From a checkpoint of a small transformer trained on Wikipedia.
Size: 4 heads of 32, MLP 512 SwiGLU, vocabulary 32000.
Training: a variant of Muon for these matrices, 832M tokens, 6347 steps.
MLP neurons of a small language model. Each row is named by its layer, matrix (down: output weights) and neuron, and shows model dimensions 48-111. Each number is 50 + 10 x the weight over its row's rms, rounded and kept within 0 to 99. A neuron's up and down rows have the sign that makes its largest values positive.
After each neuron's rows, "fires before" lists the tokens most often just after its 100 highest values on Wikipedia text that the model never trained on. A number after a token or word is its count.

L3.down143:67 59 62 59 67 59 65 38 57 55 67 35 43 66 50 46 52 44 57 45 34 43 41 53 37 36 50 44 56 54 59 44 45 51 70 38 48 43 48 40 51 41 44 41 46 49 38 33 32 43 57 54 53 64 44 43 41 58 50 41 44 53 30 58
fires before: " 0" 24, "\n" 23, " —" 9, " " 5, " 2" 4, " 4" 4

L3.down66:67 35 41 45 72 58 63 57 77 46 47 60 40 52 42 42 55 48 51 35 51 80 48 52 52 45 47 28 65 30 54 49 49 33 41 43 44 55 53 49 42 58 55 50 42 74 56 31 41 37 48 36 66 52 56 57 44 25 49 52 42 45 41 49
fires before: "\n" 34, " |" 15, "---|---|---|---|" 12, " –" 10, " medal" 6

L2.down149:45 39 56 61 54 48 54 59 48 19 44 39 60 45 51 43 57 35 52 44 65 69 64 41 61 53 51 59 48 43 57 38 43 50 27 48 35 54 42 53 55 44 56 59 54 67 52 30 50 53 38 42 63 69 58 56 51 23 52 35 60 57 47 41
fires before: " a" 26, " is" 23, " an" 17, " was" 16

L11.down387:33 61 46 37 51 66 47 39 54 59 39 50 38 71 67 60 51 50 37 41 52 40 52 44 59 53 53 46 46 45 65 38 67 79 47 52 42 59 61 70 47 57 29 56 59 58 64 46 43 39 34 38 59 55 58 45 36 36 71 51 36 57 47 42
fires before: " of" 48, " for" 9, " |" 6, " on" 5

L2.down156:58 45 75 42 52 56 77 36 66 34 56 52 66 51 56 61 50 57 61 54 40 57 56 44 28 65 42 52 64 38 63 58 41 58 45 56 63 43 58 67 34 50 44 50 39 55 32 45 48 43 54 47 61 53 44 44 44 55 51 51 34 49 44 58
fires before: "\n" 26, " " 11, " 0" 9, " Goals" 5

L5.down29:46 32 47 36 33 40 47 65 42 62 50 40 43 59 50 63 56 52 50 43 61 66 52 47 36 34 43 73 43 61 55 39 63 66 59 25 54 44 66 42 56 59 38 61 49 35 64 41 50 21 57 63 51 58 44 60 33 53 46 48 56 48 50 34
fires before: "\n" 98

L11.down69:46 32 61 52 43 59 53 58 62 47 50 64 38 27 43 55 43 47 49 61 38 64 47 43 34 54 34 55 47 55 57 46 49 13 53 57 46 34 57 43 45 48 61 64 54 25 60 51 60 43 60 59 54 39 51 49 42 47 30 44 49 41 63 37
fires before: " to" 15, "." 14, "," 10, " and" 10, " in" 10, " by" 7

L8.down198:53 50 59 36 47 51 63 67 48 54 53 57 53 58 59 50 52 56 38 56 40 43 44 54 46 41 73 63 62 78 78 46 78 51 40 54 34 51 70 56 32 46 67 72 49 45 35 56 63 47 43 30 34 66 41 47 55 32 30 57 35 34 55 48
fires before: "," 39, "\n" 34, ":" 7

L11.down272:60 46 41 53 38 51 48 49 66 54 55 51 59 43 56 52 46 50 50 61 53 53 59 46 53 43 40 57 60 61 59 39 50 65 40 42 58 49 33 41 49 43 24 55 46 66 48 48 65 52 62 45 48 45 53 49 55 34 67 40 50 51 48 42
fires before: ")" 94

L8.down78:70 23 50 42 54 60 44 37 63 64 65 61 57 51 55 53 54 59 57 43 38 72 49 71 59 42 54 49 46 50 41 68 49 51 58 52 50 51 39 58 53 66 48 50 37 54 76 45 65 66 38 67 48 67 45 40 65 38 58 57 46 34 43 48
fires before: "|" 36, "-" 17, "\n" 13, " |" 10, "|---|---|" 9

L6.down188:53 66 62 58 63 42 66 51 46 48 56 62 47 36 40 52 72 47 60 54 47 37 55 67 43 63 43 38 42 38 62 58 33 52 59 70 70 68 49 58 45 67 72 56 53 42 60 57 58 55 56 61 48 33 47 47 48 69 55 55 45 55 31 36
fires before: "\n" 37, "In" 11, "On" 5, "-" 5

L6.down98:54 38 49 44 49 54 55 44 51 60 60 45 49 54 48 42 46 46 36 37 37 63 55 30 57 54 53 59 42 43 28 29 61 65 39 47 60 54 38 31 54 52 53 55 54 30 58 35 46 49 49 56 54 41 46 57 30 55 38 53 53 38 50 49
fires before: "\n" 88, "The" 5

L5.down427:42 53 36 58 50 53 51 51 43 39 63 60 54 59 50 48 78 48 50 46 44 64 58 63 49 63 60 52 64 24 68 57 37 58 66 54 35 49 45 48 50 68 52 47 42 40 52 56 47 54 50 35 39 49 52 64 43 63 37 34 35 34 49 43
fires before: "\n" 45, " 0" 14, " 1" 5, " Qualification" 4, " 4" 4, " to" 4

L9.down53:41 55 54 54 51 52 48 40 61 63 68 52 45 48 40 55 57 44 50 54 53 74 40 49 60 56 57 42 61 51 35 40 57 51 65 42 58 58 52 54 51 61 55 43 54 47 71 53 48 58 61 62 59 57 42 34 54 68 67 46 38 55 53 53
fires before: " |" 51, "\n" 4

L3.down274:40 49 41 61 32 60 60 46 59 55 37 55 56 49 58 41 33 42 40 56 41 49 59 45 44 31 49 43 53 32 58 50 43 33 61 59 49 52 45 45 40 45 57 61 49 48 39 63 64 39 54 40 53 26 39 59 43 57 48 55 56 64 46 64
fires before: " of" 55, "\n" 7, "." 6, "," 4

L9.down446:37 39 50 56 65 51 51 36 25 56 52 34 40 39 71 36 62 53 55 47 46 40 61 64 34 51 32 41 44 50 61 43 53 16 50 49 44 34 36 45 42 42 53 49 38 45 49 42 25 33 55 57 60 68 40 59 59 39 66 40 64 55 45 50
fires before: " |" 42, " D" 5, ")" 4

L3.down108:43 60 52 52 51 46 46 38 49 44 50 37 51 41 46 41 49 52 55 52 64 49 45 50 52 61 53 69 52 54 59 66 65 49 38 57 56 61 55 47 60 46 41 36 50 44 32 58 26 46 44 58 27 58 35 62 53 32 41 58 50 46 47 59
fires before: " |" 60, " NP" 5, " NM" 4

L2.down64:50 49 49 26 66 44 55 60 58 47 60 36 60 47 38 62 39 51 49 44 57 58 66 62 67 67 65 44 59 41 54 68 64 36 53 56 52 45 64 71 62 58 57 44 58 55 68 47 56 50 67 48 44 40 56 53 46 45 41 56 55 60 60 48
fires before: " to" 28, " in" 16, " with" 6

L2.down52:54 47 43 30 50 44 64 38 48 55 60 36 48 40 27 47 49 37 61 45 58 39 47 39 59 25 48 43 44 80 63 65 42 53 56 55 49 35 54 46 32 49 52 50 53 42 54 39 48 55 58 60 52 61 53 49 48 43 36 58 48 46 56 38
fires before: " |" 29, " by" 8, " to" 6, " =" 4, "}" 4

L6.down73:50 59 49 49 53 41 38 54 74 55 66 41 64 54 45 49 56 42 48 28 56 64 66 53 62 53 48 70 60 58 47 36 40 55 54 42 44 62 53 44 60 69 49 59 46 48 54 35 55 47 39 37 50 39 51 59 53 56 41 42 44 65 49 54
fires before: "\n" 84, "---|---|---|---|" 5

L11.down319:62 31 48 44 65 43 51 56 66 45 54 48 55 38 39 56 50 49 63 64 63 47 39 64 28 48 53 60 51 56 53 48 45 68 55 58 55 47 55 64 45 70 55 47 50 42 37 52 39 51 46 49 44 53 44 60 46 47 57 42 62 53 38 62
fires before: "\n" 92

L2.down233:52 56 42 40 58 47 54 59 64 53 55 65 46 57 45 49 53 40 45 57 41 61 44 47 76 65 42 47 68 57 41 64 43 31 40 52 52 56 42 56 80 47 39 61 49 38 48 38 44 40 55 44 61 61 40 52 53 51 51 28 56 52 57 55
fires before: "==" 41, " ==" 23, " and" 9, "s" 5, " life" 4

L9.down135:53 54 60 39 69 39 44 63 53 38 55 55 52 52 66 41 48 39 44 36 47 44 44 61 63 44 68 32 72 41 48 33 57 55 38 55 37 50 55 56 58 28 43 45 49 54 45 47 82 37 32 60 64 56 67 47 60 43 55 48 28 39 59 50
fires before: " 0;" 21, " —" 12, " 1;" 7, " 2;" 7, " 0" 7, " 1" 6

L11.down165:47 49 53 77 71 69 70 48 45 55 60 55 55 63 67 59 37 45 42 34 38 38 46 60 43 56 38 38 38 36 53 57 49 50 41 49 46 25 54 71 56 55 52 42 50 60 61 37 56 52 47 51 54 49 49 48 33 42 49 46 48 50 52 50
fires before: " |" 100

L8.down511:47 53 50 46 45 62 35 50 59 53 52 64 56 50 50 44 32 44 53 55 61 42 64 53 45 53 50 75 32 46 35 69 41 33 42 56 48 55 52 48 44 55 48 72 63 44 47 56 55 59 50 59 53 38 51 45 64 56 37 42 45 49 63 46
fires before: " by" 50, " to" 9, " in" 6, " as" 5

L8.down263:40 47 67 40 46 60 54 61 31 45 49 56 57 45 20 49 55 28 47 63 45 60 46 63 46 46 36 55 43 52 59 47 49 58 30 59 57 66 54 47 35 43 61 50 48 65 63 55 34 47 53 53 54 48 41 63 48 56 46 72 49 34 40 44
fires before: "\n" 42, "|" 18, "L" 4, "-" 4

L11.down110:62 55 51 50 31 60 54 70 39 58 53 56 50 56 45 49 51 41 49 38 47 39 38 49 53 54 49 34 45 43 43 40 63 51 33 57 52 64 74 48 57 64 61 40 39 54 41 57 50 56 48 47 62 56 41 41 47 42 24 48 62 71 48 55
fires before: "-" 52, " |" 10, " as" 5

L11.down506:55 45 34 36 66 34 63 36 55 46 36 48 49 47 36 46 42 58 47 44 61 36 50 57 23 44 53 58 59 54 61 62 52 56 55 40 53 55 54 54 38 41 48 72 43 49 44 46 50 49 48 41 45 45 37 42 53 43 50 41 47 46 62 64
fires before: "\n" 100

L11.down62:47 36 45 45 47 47 37 63 37 51 54 48 56 63 44 48 38 49 57 38 46 62 49 44 61 30 47 51 44 46 42 60 52 99 54 53 56 60 45 55 29 31 55 36 49 44 65 50 61 52 58 65 49 44 41 54 47 33 55 52 44 46 60 45
fires before: " |" 79, ";" 4

L6.down189:49 44 69 39 45 55 63 45 48 66 69 32 46 51 43 39 49 42 60 54 42 65 52 43 55 44 46 51 66 64 52 58 67 53 53 40 50 55 47 42 43 47 42 58 69 50 55 57 57 53 49 60 52 55 51 65 37 60 58 48 50 35 68 61
fires before: "\n" 34, " |" 22, " " 17, " 100.0%" 4

L8.down76:37 53 55 35 49 53 41 53 57 50 39 62 38 47 61 56 53 52 46 49 52 48 57 60 54 39 52 36 50 54 35 30 51 23 48 39 55 66 46 45 61 50 53 33 53 47 72 71 36 59 26 33 29 51 54 52 44 62 62 46 56 56 78 64
fires before: " to" 26, " of" 12, " for" 10, "t" 7, " that" 5

L11.down337:42 55 63 36 51 40 50 31 51 50 62 44 57 60 45 39 55 71 58 51 55 72 64 27 63 44 55 56 67 56 40 44 44 58 35 38 61 61 46 60 47 28 48 51 58 63 62 66 46 52 61 60 55 52 56 46 64 46 30 49 59 47 59 57
fires before: " of" 52, " General" 4, " for" 4

L9.down357:65 37 35 52 58 66 44 46 43 48 52 44 71 55 42 26 39 32 52 61 53 55 46 41 43 49 53 39 32 37 44 35 49 40 48 39 65 55 71 73 42 37 50 50 47 52 49 45 55 42 46 46 43 42 54 55 50 36 35 69 55 60 52 50
fires before: " of" 36, "s" 10, " in" 9, " and" 6, " to" 6

L8.down379:30 62 55 47 49 55 63 62 37 48 51 56 51 47 46 49 36 29 42 67 38 59 46 44 53 43 44 61 50 58 59 28 66 61 53 38 62 58 54 63 40 48 33 48 66 37 41 44 53 39 63 63 62 43 45 34 54 55 49 44 59 51 60 41
fires before: "\n" 35, " and" 22, " (" 11, " who" 10, "." 8, "," 5

L8.down260:47 30 60 43 49 45 41 55 52 43 57 55 59 54 58 40 39 44 57 63 44 51 47 44 57 51 53 47 49 50 42 48 51 48 48 42 50 41 53 63 56 48 51 55 49 40 47 51 51 38 54 63 64 57 59 47 68 45 33 41 36 48 59 36
fires before: "\n" 34, "==" 15, "===" 5, " and" 5, "s" 4

L9.down426:34 38 50 49 57 57 57 43 41 64 48 57 47 66 43 51 46 63 54 50 45 47 66 27 46 53 60 58 40 46 55 68 57 17 69 59 55 66 54 52 70 42 37 50 43 76 48 43 43 66 63 48 64 54 51 59 50 48 59 34 47 45 51 59
fires before: " 0" 21, " 0;" 18, " |" 12, " 1" 4, " 3" 4, " 1;" 4

L3.down291:49 51 63 46 50 34 72 54 42 49 59 37 51 60 68 64 54 43 40 58 53 42 52 43 54 51 57 60 65 58 54 50 52 56 52 56 56 43 53 44 47 47 42 56 55 60 37 55 70 39 41 52 54 39 52 57 52 42 53 46 61 57 43 36
fires before: "\n" 50, " -" 15, " as" 12, " |" 6, "." 5

L9.down37:54 51 60 64 44 57 43 44 67 32 47 54 52 59 32 28 37 38 58 44 51 44 48 72 53 51 49 55 57 43 55 40 61 52 63 57 39 60 43 31 53 53 45 67 56 50 45 40 31 59 51 50 70 60 64 53 62 37 39 50 40 58 47 57
fires before: " 1" 31, " 0" 15, " 2" 9, " 4" 7, " 3" 7

L6.down109:57 55 51 50 72 47 43 63 24 54 41 40 53 46 50 44 57 69 40 52 62 46 60 37 64 55 58 50 58 35 62 68 46 55 51 61 69 57 62 42 39 43 44 39 45 48 46 52 49 48 58 60 49 61 53 63 56 54 49 61 58 49 51 50
fires before: "\n" 35, " 0" 17, " 1" 8, " 0;" 8, " 1;" 4

L3.down292:47 43 59 35 52 45 58 50 37 63 36 43 54 41 57 48 61 43 55 49 53 31 44 60 52 35 53 41 56 42 50 45 51 60 46 38 59 41 66 29 46 29 55 38 45 63 58 62 54 32 49 41 24 74 55 58 57 41 52 49 55 51 42 37
fires before: " |" 31, " of" 9, " February" 6, " July" 5, "." 5, " 25" 4

L9.down105:60 60 62 54 49 48 68 49 48 48 37 53 45 48 57 44 57 64 42 54 56 28 37 43 55 61 36 45 40 51 72 59 73 54 32 48 54 43 54 45 55 62 34 53 46 47 55 43 56 64 45 54 39 47 61 48 57 37 34 42 64 53 44 56
fires before: "," 58, " he" 8, " she" 6

L5.down230:60 48 47 60 69 41 53 60 44 35 55 31 61 53 47 34 59 52 39 40 62 57 42 38 50 54 34 65 51 49 44 41 62 46 51 66 43 41 40 38 53 57 46 59 47 67 57 35 46 47 52 58 37 76 31 55 54 70 48 48 62 42 52 62
fires before: "s" 85, "t" 4

L6.down226:61 56 67 59 48 48 63 48 58 67 58 44 55 43 54 40 47 61 55 37 52 40 59 54 44 54 57 49 58 59 34 59 77 63 39 46 47 64 63 62 40 82 45 60 50 61 57 69 37 28 36 42 46 55 46 61 49 50 29 40 51 51 34 46
fires before: " |" 45, "\n" 24

L6.down439:27 40 39 39 33 50 30 62 55 58 54 45 47 51 40 57 56 49 50 38 53 54 70 35 81 57 41 61 45 49 55 49 45 57 37 34 56 51 51 31 47 50 39 47 51 63 74 54 60 40 62 72 55 43 53 50 75 51 44 55 47 62 56 49
fires before: "\n" 62, " He" 7

L6.down288:45 61 45 42 44 78 41 49 43 56 53 42 55 66 35 47 26 42 49 36 63 57 52 56 57 54 41 54 66 57 21 59 38 53 62 55 66 54 49 60 52 57 44 51 50 50 39 36 71 62 67 54 54 40 48 63 51 40 55 51 59 43 66 57
fires before: " |" 60, "." 6, " also" 4, " and" 4

L3.down241:53 34 55 33 45 77 47 39 53 35 30 32 54 32 53 59 63 50 54 54 43 54 34 59 64 53 44 55 47 43 50 51 53 48 51 45 57 56 55 48 47 31 53 47 53 50 32 41 55 42 58 64 43 38 42 58 65 30 53 56 43 39 52 44
fires before: " in" 19, " to" 17, " by" 14, "." 9

L3.down112:43 38 65 64 58 47 63 55 32 55 61 82 59 32 47 44 50 34 65 53 41 57 52 52 38 52 55 49 60 55 64 37 36 62 65 61 65 56 42 58 40 68 58 44 61 56 38 53 44 64 37 47 46 52 38 59 53 52 57 64 40 49 33 61
fires before: " " 39, " %" 14, "\n" 8, " Goals" 5, " Apps" 4

L6.down274:67 35 42 41 73 68 48 51 47 49 51 32 38 49 43 48 42 27 30 60 44 52 54 38 57 41 61 58 57 43 45 58 64 51 65 48 57 42 49 59 23 35 54 52 66 64 38 44 67 57 52 66 59 48 61 53 50 41 52 46 55 50 38 59
fires before: " |" 28, "er" 8, "ed" 7, "." 5, "/" 4, " votes" 4

L11.down482:50 48 49 59 39 39 59 36 44 38 42 45 49 40 44 43 53 63 56 43 44 44 58 49 33 33 68 63 50 38 53 55 60 43 56 31 56 48 56 57 49 43 44 50 47 32 70 48 63 50 59 52 48 55 56 53 54 54 60 46 60 36 61 51
fires before: "\n" 95, "-" 4

L9.down158:48 56 70 56 53 44 58 41 46 43 39 38 39 56 60 52 65 42 63 44 37 55 56 60 59 53 48 55 51 53 54 55 56 59 64 45 53 48 39 47 53 36 68 58 48 48 52 40 39 62 38 40 53 60 45 55 41 63 58 54 46 52 50 37
fires before: "\n" 46, ":" 5, " |" 4, "==" 4, " 1987" 4

L2.down53:49 56 57 47 52 68 44 49 50 49 54 42 63 70 68 43 48 37 61 65 31 49 49 36 38 42 37 56 45 35 33 65 32 35 50 48 54 49 49 53 61 60 53 61 57 51 40 53 55 37 41 46 48 43 52 59 50 58 44 52 54 31 47 33
fires before: " in" 19, " to" 16, " by" 10, " on" 8, "==" 5

L2.down43:54 46 32 60 58 42 56 58 33 38 50 28 60 58 55 42 46 30 34 63 42 59 61 56 48 53 50 42 44 36 50 36 37 55 23 42 39 51 69 48 60 58 42 36 58 49 54 40 59 51 41 55 53 52 45 42 60 47 34 37 46 62 37 45
fires before: " a" 33, " an" 18, "born" 7, " American" 6, " as" 4

L8.down125:44 43 46 49 67 32 52 49 45 60 44 66 62 58 49 32 42 61 46 53 73 38 58 39 40 47 41 42 58 73 57 54 44 43 57 41 47 39 46 57 60 52 61 59 49 54 42 43 39 53 40 27 38 54 51 65 41 44 58 54 58 56 48 52
fires before: "\n" 46, " as" 18, " and" 4, " but" 4

L2.down342:44 30 36 45 48 55 62 45 40 44 67 59 51 58 46 49 48 43 59 39 49 53 53 59 46 21 38 44 47 34 67 36 58 54 40 53 54 31 66 53 47 47 29 50 49 45 46 41 42 35 57 39 54 57 39 64 59 63 25 51 52 48 50 53
fires before: "|" 58, "-" 12, "\n" 6, "==" 4

L9.down475:50 54 60 36 50 44 39 40 57 52 65 43 61 59 62 69 55 37 29 65 47 34 43 47 58 71 57 38 62 41 42 78 54 35 51 49 51 60 40 50 60 68 51 61 48 71 39 60 48 58 52 45 44 55 37 41 49 56 58 41 48 67 35 43
fires before: "\n" 37, "==" 11, " |" 8, " ==" 4

L9.down271:48 46 48 42 39 51 48 53 38 50 39 46 49 72 59 55 61 46 54 58 48 52 45 49 52 49 49 48 40 50 41 42 35 30 44 48 45 22 34 50 42 39 50 34 45 50 64 56 38 41 49 64 44 56 53 48 55 34 45 44 66 56 34 60
fires before: " |" 42, ":" 21, " (" 9

L11.down18:49 65 44 31 59 47 31 46 54 51 58 63 48 42 49 45 54 51 42 43 53 61 55 59 56 57 65 58 64 50 52 48 44 73 50 51 48 54 34 42 68 66 38 49 50 53 39 47 52 60 45 55 62 68 53 35 50 51 44 46 58 34 63 33
fires before: " 0" 37, " 1" 17, " 2" 8, "2+0" 6, " 3" 6, "0+0" 5

L3.down401:55 56 47 62 58 41 35 53 52 41 57 38 41 36 60 57 43 75 43 44 64 55 54 55 34 37 51 53 39 62 61 62 59 58 64 26 46 46 54 39 59 51 52 60 51 58 48 59 50 33 49 23 43 61 53 48 44 66 38 69 48 47 52 71
fires before: "\n" 31, "---|---|---|---|" 14, "Career" 8, " Early" 4, "Early" 4

L11.down427:50 63 49 54 64 60 39 47 63 64 49 43 24 41 61 45 46 42 54 41 37 45 22 59 66 57 49 58 47 51 50 49 48 57 61 59 56 43 62 39 53 69 50 38 54 54 55 46 57 52 46 38 70 48 51 57 46 43 33 54 52 62 44 44
fires before: "." 76, "'" 9

L2.down510:54 48 42 44 36 41 52 51 39 48 50 47 52 51 53 41 40 55 69 54 66 38 38 41 41 54 32 45 44 48 53 61 66 54 41 59 76 49 33 56 37 59 43 55 53 35 38 50 57 49 50 53 30 55 35 42 43 46 64 50 40 37 42 29
fires before: " by" 27, "ed" 11, " place" 5, "er" 4, "ley" 4, " |" 4

L6.down46:47 48 60 44 40 48 49 42 48 60 48 36 47 55 20 40 41 57 58 42 36 68 56 36 63 60 53 44 51 48 42 66 37 43 44 58 70 43 53 49 45 28 50 54 51 33 42 52 46 58 64 55 37 52 59 45 62 58 39 41 34 48 45 51
fires before: " |" 47, " 0;" 9, " 6" 5, " 8" 4, " 7" 4, " 4" 4

L2.down469:43 48 66 60 56 78 55 46 57 52 67 56 52 57 49 32 55 44 42 50 54 41 43 39 63 49 70 41 59 57 47 50 60 60 40 63 60 34 62 49 45 57 68 41 48 43 42 31 39 44 50 53 34 53 49 38 51 44 43 50 30 52 51 54
fires before: " |" 88, "\n" 6

L9.down450:42 57 51 48 62 52 43 75 60 46 50 50 45 45 52 46 65 46 52 54 53 60 53 57 57 66 40 66 40 39 49 29 54 46 53 60 54 58 40 40 53 43 54 68 62 44 39 43 49 43 30 54 57 47 57 42 55 58 59 45 66 48 58 53
fires before: "\n" 59

L3.down459:65 55 48 58 46 51 46 46 53 52 63 52 43 54 53 52 39 65 53 50 58 50 67 58 61 52 43 35 49 58 38 41 42 56 60 42 48 67 48 45 55 44 30 60 43 62 46 38 58 41 42 60 67 45 47 47 58 42 59 48 40 38 34 37
fires before: "," 65, " he" 7, "." 4

L5.down487:35 67 63 79 41 77 44 53 53 37 62 44 43 61 54 43 52 37 63 40 24 78 46 40 71 54 43 31 49 47 25 33 51 39 49 44 47 52 65 46 62 68 55 59 54 67 64 60 51 58 45 53 49 60 48 45 39 64 46 48 51 71 61 50
fires before: "\n" 100

L8.down403:40 56 42 40 47 68 54 52 70 50 50 58 47 48 39 61 54 54 51 49 56 58 51 52 57 58 30 28 54 41 44 35 54 59 26 43 48 48 41 39 43 62 40 50 51 50 49 51 49 47 65 52 57 52 50 54 45 43 40 64 52 54 55 48
fires before: "\n" 99

L2.down112:23 51 46 59 39 48 65 50 34 48 44 54 54 67 69 50 59 38 56 46 58 40 64 50 51 48 49 45 56 50 53 42 50 53 38 43 53 39 55 44 47 42 54 55 58 49 36 62 48 30 37 38 56 56 55 51 46 52 34 55 66 40 43 41
fires before: "\n" 36, "," 36, " |" 5

L3.down189:50 53 61 51 36 37 42 47 57 58 64 48 52 56 29 64 41 72 34 35 40 51 49 61 49 58 67 46 58 54 56 53 40 57 42 44 61 50 50 76 50 42 50 44 41 38 62 38 62 29 54 69 52 62 62 56 46 56 63 62 31 70 66 64
fires before: "==" 43, "\n" 17, "-" 9, "The" 4

L11.down94:65 55 28 35 43 52 47 46 40 55 34 54 58 46 45 23 57 48 40 45 45 31 46 55 56 49 60 39 52 64 57 52 69 73 53 51 45 33 57 28 56 55 63 53 57 46 69 62 56 44 43 42 60 41 63 49 60 62 55 48 51 48 52 45
fires before: " |" 38, "." 25, ")" 6

L11.down376:48 53 60 62 45 34 55 37 55 45 49 40 56 43 48 50 67 40 61 62 50 35 51 56 56 57 28 49 35 47 44 32 52 47 24 44 68 45 45 48 43 51 38 39 41 42 53 53 60 42 47 61 63 50 61 35 64 51 49 42 48 56 63 65
fires before: "," 60, " he" 7, " to" 6, " the" 4

L5.down176:44 61 57 49 51 41 49 49 57 45 62 52 31 58 61 34 47 37 53 44 56 37 54 34 47 35 37 42 48 51 48 37 32 37 41 41 50 61 67 40 46 31 53 55 56 56 58 47 47 39 67 33 51 60 44 51 59 61 72 57 35 49 56 47
fires before: " 0" 35, " 1" 12, " 4" 7, " 2" 7, " Goals" 7

L11.down264:52 59 42 38 47 45 51 51 62 53 59 50 51 68 45 37 56 44 61 42 56 51 57 55 44 51 57 60 44 63 53 44 47 35 51 36 50 60 56 39 44 41 47 65 40 55 48 61 61 43 46 63 76 47 61 46 58 49 56 55 35 55 46 56
fires before: " by" 31, " for" 9, " to" 8, " on" 8, " in" 8

L11.down341:52 69 34 55 62 60 36 35 52 38 26 29 46 38 41 40 49 44 59 40 53 39 49 56 56 40 55 52 55 49 54 78 53 48 40 47 41 46 60 76 37 42 49 52 70 68 57 54 43 48 57 57 48 53 37 38 48 48 54 38 56 55 60 58
fires before: " in" 22, " on" 17, " by" 12, " to" 7

L9.down109:57 53 33 51 48 40 52 48 60 32 40 57 51 49 53 49 57 37 31 53 47 49 57 64 68 33 47 38 44 60 62 79 36 57 51 56 25 39 61 40 61 41 42 46 49 51 54 52 42 71 41 36 43 33 68 62 59 52 56 37 49 53 71 50
fires before: " as" 24, " by" 23, " for" 9, " of" 6, " from" 6, " to" 6

L2.down289:38 52 40 77 48 35 44 47 62 49 43 41 55 49 43 48 32 63 54 48 51 35 51 57 40 57 53 53 60 62 51 35 61 74 58 41 49 56 45 52 55 47 60 50 50 66 38 51 54 47 60 63 33 66 58 73 49 50 63 61 55 48 48 60
fires before: " |" 45, ")" 10, " (" 6, "\n" 4

L5.down443:31 54 52 62 48 48 42 63 55 40 52 52 42 41 72 39 45 37 45 56 44 41 41 44 43 51 52 60 52 65 52 45 23 55 45 34 61 46 41 74 52 42 58 47 56 25 71 44 35 56 63 55 45 48 39 59 40 44 49 32 53 55 59 51
fires before: " of" 25, " in" 11, ";" 8, " 0" 7, " 1" 7, " Sheet" 5

L9.down420:61 67 45 56 51 46 47 41 55 51 56 45 38 60 28 54 48 63 50 44 54 50 52 39 44 43 38 42 40 32 66 53 49 46 40 71 45 44 57 15 59 46 56 64 55 53 62 50 54 65 52 61 48 49 35 50 47 48 62 60 53 45 26 54
fires before: " to" 59, "s" 11, " in" 4, " on" 4

L3.down426:40 47 58 47 47 67 38 51 35 47 54 45 44 55 42 58 63 43 33 73 41 50 24 56 38 46 70 47 43 47 60 26 46 60 51 46 50 49 46 64 42 39 61 54 52 32 53 50 56 28 44 61 57 49 45 48 53 52 40 57 38 49 43 39
fires before: " |" 37, "===" 9, ":" 7, " District" 6, "–9" 6, "0" 5

L8.down295:72 60 56 50 35 56 43 36 67 47 52 48 41 35 48 58 49 41 55 58 34 50 44 42 39 44 58 57 40 66 41 67 41 45 78 46 41 49 68 60 37 50 41 37 50 63 41 52 43 42 47 54 37 52 32 59 63 35 28 42 49 67 62 47
fires before: " to" 18, " as" 15, " in" 11, " by" 9

L11.down409:57 43 43 48 75 53 40 49 36 62 58 46 42 43 55 51 60 39 60 43 31 57 31 42 60 57 59 47 37 50 49 57 40 71 49 63 53 59 41 40 29 40 55 65 63 52 35 48 61 38 56 44 49 50 45 57 53 35 47 57 43 50 43 41
fires before: " |" 60, "th" 6, "." 4